{
  "hidden_size": 512,
  "vocab_size": 8192,
  "bias": "none",
  "tie_word_embeddings": false,
  "init": "orth",
  "init_std_o": 0.0,
  "lr_head": 0.00356,
  "schedule": "wsd",
  "decay_shape": "linear",
  "final_lr_fraction": 0.05,
  "max_seq_len": 1024,
  "max_steps": 9083
}
MLP neurons of a small language model. Each row is named by its layer, matrix (gate and up: input weights) and neuron, and shows model dimensions 160-415. Each number is 500 + 25 x the weight over its row's rms, rounded and kept within 0 to 999. Numbers have three digits each. A neuron's up and down rows have the sign that makes its largest values positive.
After each neuron's rows, "fires in" lists the words (lower case) most often at its 100 highest values on Wikipedia text that the model never trained on; "fires on" lists the tokens most often at its 100 highest values on Wikipedia text that the model never trained on. A number after a token or word is its count.

L4.gate221:507550444471484531490474531519476495510469474481551484480548469526472496507469503533505503516516493496509531478464493512443488491538516457497495518484467513506483501504492513455482501487516487481459487505463485496513494491520454477508524489483519479519509498492491505522485502495466539493546472472476489481500527479483431473510472475499488540523507529487495508514540513468548546450529488499508488520491563501537463496560480509459498553536467526499485506496526519503522508494502486497507486549526518465528488480523490505498519530528518496462521485508549502510475484470533487523530476519499498481464517501485454489574516491486496472512482542531483466524470542454483524483480483504485484459525534526488488506499482500515452493539535546486501488531456478480541502522466538
L4.up221:506482461515505519507463503522509460481510459532465537468467514506477492497462533513499516546513487494497464497550513487488523460496522515529484441486526531496513440521524501510499472475481527520473487553484493459501491516486541510469517497492533486526449481503485511503505483521509518457514452525506484495496461499495506477461513510460506485480493529490542499499506505494469489526518520525502475556504484479515487456502521493499502492524504513501504465529491547538499513500533526475518570474538482520474461523489492518541508506482504514553468500493531475488512517486515506512487520482501503511531509526475475450497487497477446511523485531506513534501556472489481529516517480516494486489519489504502519512540505528477508534537524548494486468466496474467480439516495512
fires in: "a" 38, "american" 9, "an" 9
fires on: " a" 38, " American" 9, " an" 9

L6.gate1197:511475488492426495560480497547557479465500502499496469478509485477504482514481488525493493492494439497443534507482501473549497506464535475491537524509524531480500475473498473476473505487505484436499473512477518516499506507505492504518482503497501498493513474535529516488496523542469500487518503517507488498537495478507522526530488561468500553472494461521528510516538517533489529487535526511473534552488509500490504515526495468512479491557543492528471481489475521528516498444472476526529522498505442565529503510516500534521519502520505511491533477481500494486496498489516529556549534492488480518491529486474477516504450504504484499512499524513504480525563545494497485536495535514489517518531482520490503505546487464478468492501489474513480490426497460485530498511503480
L6.up1197:472550492509498524486539504502481510483514489564481480470446530526474505542482472504494509488474503516551481515499497445493522475487479435527484485475476517470508499469519481533505511525539489547521476510543494475539523524459547514477501490520475532528489526551500475500491487459574500509507506456504457534499479527523495490526478535524476479495485496478481476504476479507482504535489467520513513490493482538516508502533483493492494508494484472537482483496504489453486474480469500489511512521534517507548479557470454525493477485464473505542505508498522525448539490519490503491521486489509513475545457502530565517460505484468515557515504470499539482526522496485483495521514524473494501477449458517461512520440507503506545472490529497486503533517512529513533503502526493
fires in: "of" 58, "number" 16, "total" 7, "most" 5
fires on: " of" 58, " number" 16, " total" 5, " most" 4

L4.gate1237:530539475456521547491515524523490487513520508570501506505467559525507458467471515486480516520480495476481486481499516505495446512500481490521513484520493477493510508510506496497490456518468480467493485510475498541504486511541511530460411507501493514490480512522512509497491532488514468483465507514522505489464501462484495435460554477493519529500492474523519502501483494467436550484527486510446490546439488487457527525488512489552511504512479502466478475512456485503495505495507486531504506482472516498496533453523516497512497485508476465502490510525494511455490473528465512504499504478484468498500494501474520509497497467509450502479495522543525512456517503488507485518506506494500500503557503460469489508507529539513506506501474480533509466509485516525552504518479534
L4.up1237:521511517488544526501490505498491512503501494541509527467474515532544518461510555491515479531464537501494474535507475481516481472479487506533494482538473502480525521498507481520459491502492488476502500527512483483506544484488525518474443540466501488499491502507487516496488484425585467512510534469500474522472468492468486484529502491506491536501441503540532474492511474492494480472509513503505501511491493435444520491478483502532519490480482496506489470508464488472557516517516527518511513485453501523501542504490515463525466480517496492462533536536488489470481526541494510515504479490509458497534489521468539523469557508490478526458472492519518529489502502580513501481480573461502511502523503439493461481507512515522514472476430518506528474526535495526494491466504472
fires in: "while" 35, "during" 15, "after" 13, "when" 12, "before" 7
fires on: " while" 27, " during" 10, " when" 8, " After" 8, " While" 6

L4.gate38:548506518471503508495532520487485487501494466513519479499526474493492503483496503531498512498505459514488508507476560478533471490483482543520487502500476510526517520444519505502512500428504496505503457507488501491482478501512505503491477501514517520473477485476518512552470497541486507495529521486474530516544506517472524493490513494504474473475497444510507544514460468483492468516470512505495453490470531492483503468483481523516496482519511506489508485472500497507499482533510494494538497475533514522488537476531533508536498504555533495521522546491510472557462539466479511540536480558492516521485474513430462509506481515481517521526497534475516478463502517529471526559517476480500541529473514490518514518531546504561532559461489435482440491521503445520469505499503479
L4.up38:484491543454469476520510481510522510494463541486510546502515502493485481507449483493509515497520493517454472536535505459493483479489548508507547503502499506512490463456495543529485529473515504494495487521506527448504468460501476538505474496478458513492538500493497515505535494481487503469506510490525470469502520497519549538486506536485521514508491550483557478491510502508471501520449520488433460501449521504540498534524491522482479472552499475516504522490504489500532537531517483502480527504460493527502501520485496499543492532500480476491533511502529520528516509500481465485468536492484428533531498493503551521481515527478516553529473457523544544524495518506501467483472531494528492482497533564502504487513530494505476497522508447481540496479482485484512482519587487
fires in: "of" 54, "details" 4
fires on: " of" 54, "de" 7, "so" 6, "li" 5

L4.gate1177:564492516499477468494534485457508505510499481484484518509461525466513505511479525477504515497487440514506501554475472463513510544511486519511479505494534472539493524516491486491471503464518478503529479523491516523450526511491495508524502495474503489487494530489505524513509510513453517502495517521499488519535540460496502473513489482475456457488516451528502531496465499490471467479529496526485492484439517499495492509499500510566518470484493448494459455530538499490487508528509510494512496487521511494498528502511477533576525536531487503502479536530491491536500499490493481483511521490450497498523493511501512515467486471456447500504509491506502498484493488512518512495490508485516517562503527479508516522513544482507529502515487477541513505502544498429508482512512490
L4.up1177:447489459493467500479497443546494519488485470544482506478468504487445516464474523504512488505499514505494462471494520547482446499526542486515523529483490544495544490507537504470475513453469501469496516489500485516504473480455513527493476514507497508515531516495487487479483527526530510478511500517520449513525497525482501514513485512471519482486495517505494537540525459489499530555494478517478529481470473500500551514484463492508464515511514501525513499445531546514525506494514456506494487532502511479494479529511457513497456482500509552527498508503471524505511476476471478520451532502506475517482523506473495522511505453503558424522482419494488522520549505492522492502553524492504469497499514564502525456508484497540528441552516468518499485512514500486468494510502506
fires in: "of" 96
fires on: " of" 96

L4.gate828:505486459452487496473491519477520517488501442496472504497499481498492498468479500497512530533505497516495483459511500542484501488515511486508478511535529428496498501527516534496494476542510536488519471515485513502480498475467515463473502453494495510522547479516507499499542473519473504518507472524472492490550518494508501467548514504519493488527518486509470516523527506468513526486503500506429526522504500502552496462510556504487552524499504517482502485488530518466483463470530457496466524470511500479464477470490492472466466488555512482504508501500548454511497491525468494505494558535540490501495532498452485497553487502503501463540454535497512463518506491507433496562506466516521494501512504554487506532512495473503451499491491500454559488500503513483497490517494506
L4.up828:564472490546503490525487495502548515491519511491462490515510486482512512521527511535508483504491448527490494457515472531507536513519533488541478484435477501452518504491510500534494541552507509517493504485482526508536498512487494495482520487549481465521482460496469458522527524508475482473473497503488503551510497489472437490544481492491489480446550483513496514473468468541483476494536560457515465483515509502458483465498512520475544496525555451491526498468480507510508512485475504487499543527527510469516513529497488541521479514486481498515484538516476482467526538496443497498521496451468476489504488512522479509466495463514463480443488471509455465510496470493490543515508478541465525480484486497467532520509556523465492440497507505509505540523525503476512477475525522
fires in: "also" 30, "an" 23, "of" 8
fires on: " also" 30, " an" 24, " of" 8, "il" 5

L4.gate694:488549490571498459519487525499508456475519470487490512523459501488510492539510498527504502487480533467498531507461487518465497513488479452510464535493486495490527504506495515481515547504544473530573522446515491503511489476468514499476524484485476482491531527509480485465482500471455528501501558484539484494517530421474489496543513516451493474489485535526551509524533476501553519471540499527507509471473498491517506494466531505476486482513435522493515504490488525502468528512496482481469511531494471498508562450463516551466509503525482516536516441542527479514470551542541507498523495500522481513501513512478493514490480499490477492527485488506493492506491496481519528510500541519547458488494510534507485461486498513480462502484477556487503507476452534468494509533493528
L4.up694:483521549517497479496570521500507502517447531469462515486495516504486510499527527494503506499476499509512506476496475515488486498510495465480529486480491507536488497568459530546503475479478463473481529472525527481544474480486535507479425540502484460552508523495502495480516499543503480452494496507484507519526461522498504490483483517489506532531480520518485505500491501537511502494475485497478530472472489497505483504514518509475465544478501492469502516489481509491545504460471480493528477508482506501522500488488489494507494491473535492461525515499511468535493514491542473459465468531530481464512505516511479470517485526521519492483510481490469525515514493462489477496479515500488469465512519510487452490484475499526473487499516510462478489501545493527499512462505529
fires in: "it" 48, "name" 9, "this" 5
fires on: " it" 46, " name" 9, " this" 5, "m" 4, " It" 4

L4.gate1259:495522472475499507519460508519485479480499493526501493461499505502480469510507499506481533556512474507512509527448480520472457506490459511512503462480507488556489486508479572499471482481492490484547520488496506547514492446495473515473512510493493510551490498512526498535484474511509472507504519464511523419506506517467476457462479486464443496503485514487508502495520466437531457497501496535495442491476511493505536490507509483547521452524519526542451535522511504518519535492480484514564484463526503509480454510522482515489515437507492540502480494511491497543509479505466497506542510514514481481517493520489494520479506518417499463527516500464483441499513518497504501532493490496489477536522554501509503488521493499509472517526506485524493490467489477486509519502513534
L4.up1259:531549528498503479504528461471516496480454526488555437534487478463460501461469502482489445514538481484450504512483498488477525514478536488490495534503548516507529472532491482461449497497527537480512504488509486537484511473481497453491552522491527489519510470472505471479479487497527574478513479492460471572519459494509462505464483508489488499508490495502559503515505496513506548464513499539489512490485480514532498494503496482453484510486518476474468531545515507517557485515405468535541508511530516487508446484516485510528471492486502524488526520503490482484504483482473508457489516506511517502506482511508506482497512498464500491482480477504509484533500518473464516449534470504506494488505485498486485480514538518501490455511498470513475495499527445498470470503491532
fires in: "in" 30, "on" 20, "from" 15, "of" 8, "at" 6, "along" 4
fires on: " in" 30, " on" 20, " from" 15, " of" 8, " at" 6, " along" 4

L6.gate212:491478485452526498509514521483469534495528453535524494482503505483474468542526503455504521534539526537504514480504464492574553561465489510511501530489490527499497509503504440443512478481526483484446494470539509479480494529472501480513485506479508520530501518480501519490518519476553489507459483517478480521489514466472507512514526505554488531518494483505482539535488519483482565472505496460495519517498488522529529468501463476490488530500523444460498497491463471512501458525504499490551504500537462551529471480524491510518522543484502488484459518512517538521533492475514504505555475499482471488479505500520521506532534491506525508468495514484509456493492530482488466502473479519506504493479490473505468514521477548495503504485465488476472513475525494485546455547502554
L6.up212:479477527530498445518524512589509502484500477561505489472493512541539504507543503527474480482473509473483498458483488509502505487456514546504517513525459444458538513485519467503504481495512474472459515452524510525505507504530465461464485523505508515519528509477559505469487471502490574505521507499504507494454504531485545510493542483524478510497452492487501481484560485505499527505484505456488497530487496490489492493516521545535444539516481507537451475519495491515485520545499507490534466510513519471495453493482522507493501497497472531505509513480467501500536519495553454460486500519506516529476479496451483471494474567468520485508491427502517489499491488522523516578471513500550534527514527468484536539489506540490501560485526504512483514497486481491519446515471492
fires in: "he" 32, "she" 9, "you" 5, "hearing" 4, "one" 4
fires on: " he" 45, " she" 10, " it" 6, " you" 5, " one" 4

L6.gate4:527567488494445455482518522544526537510502466515491502520482501512503471504498490468519518487565541474491507544513453508520474541446507499488479500525501459560486469560505465532523483447503458451468438449460535482478448487550506481469495501504466444509487517505496505465519447511513466459513469492473516535490523493521450506514519550523485521450479533486515492504528524484533460546508491476514463525533526484560510499508481502480471484497469516466476495538498520518506484458496471525496534513555501496495484498477457456506481521521499520456518525480513502470524494530522541516517495512480474487515523505508494504512491515541543490457508517492492498514468460475510513563519509503511531536495483503519521508497480488493479469516515508510480544458510461513481500510501543
L6.up4:575497474532486460516504501473499515514489483460508458483522525526530499468500440499506491460526563502503533527497450465518502483493557498447484483501479491537502474503467523493494579471488474488510489458529516530495506511491506532513500492511485490511526503542477523513477512516518498465546488499522501507526493483442501533524487490516531457476530488523490507503510500489490474522554494478476495463518507506503494471516465467484504480517508505496473521497540520506537498514493425472490526484548511523514499504478498503472515477535551504471483546468482546487515476474535566527523536489497461505540472496443489524501490510467554479485477495445481510496491448506559461536517493520536522537519477451495499557473486526444508467480523464496539503511470489498494500481518526
fires in: "1" 18, "second" 14, "first" 7, "fourth" 6, "eighth" 5, "fifth" 5
fires on: " 1" 18, "th" 10, "h" 10, " second" 9, " V" 5

L4.gate785:476531505490463527499504508506508499538493480491472451472491495493500476508516517492486486490502566545503487497485507521433465461505467504492511532513487488481521522547524507528526498502500506505500494502499484462499490486446532442485541526543498523518530487522524525496527502519453476483483454451543495485503489501493499503521495487543523502530512522522490498493466480465508517539486527518487504506495522486508465489483518518465538551512474520496466490486477510539510529501500517521484508515486502527507495507542473522497489520501530479486520474527554488504502528531480503505490491481501485506494501534532475471546478553481510531456501478519535533491464501504482511470459561518541491442503518496506507530501505542522461453492498499521466534562523507486502503524467528
L4.up785:479450490463514508438531492512501531484503490500541510508502498525446519477486490502480480474524533481498564493497524483533519487443509485514525503564509487507442469497502501486517490495504518516507496466510500485500513485487500474508504503482479514471515525469522503554493450532547517485496528504501510481533521478475522458523538492454544489519489481503460534490539526456502471487505450551464514501485482499539458518453503472521482517486510476527487526480508522522487542498525484455484495506543457498480473499496502495486513511491511499504533499454498498499514477535478465517508491500506458475522527506483473493464503464497502463509525512519495523511488460473484488505535493500488527502477534522534502502542493447491524516494493515519489497474507542475562441486494492
fires in: "it" 70, "there" 20
fires on: " it" 58, " there" 13, " It" 8, "It" 7, " There" 5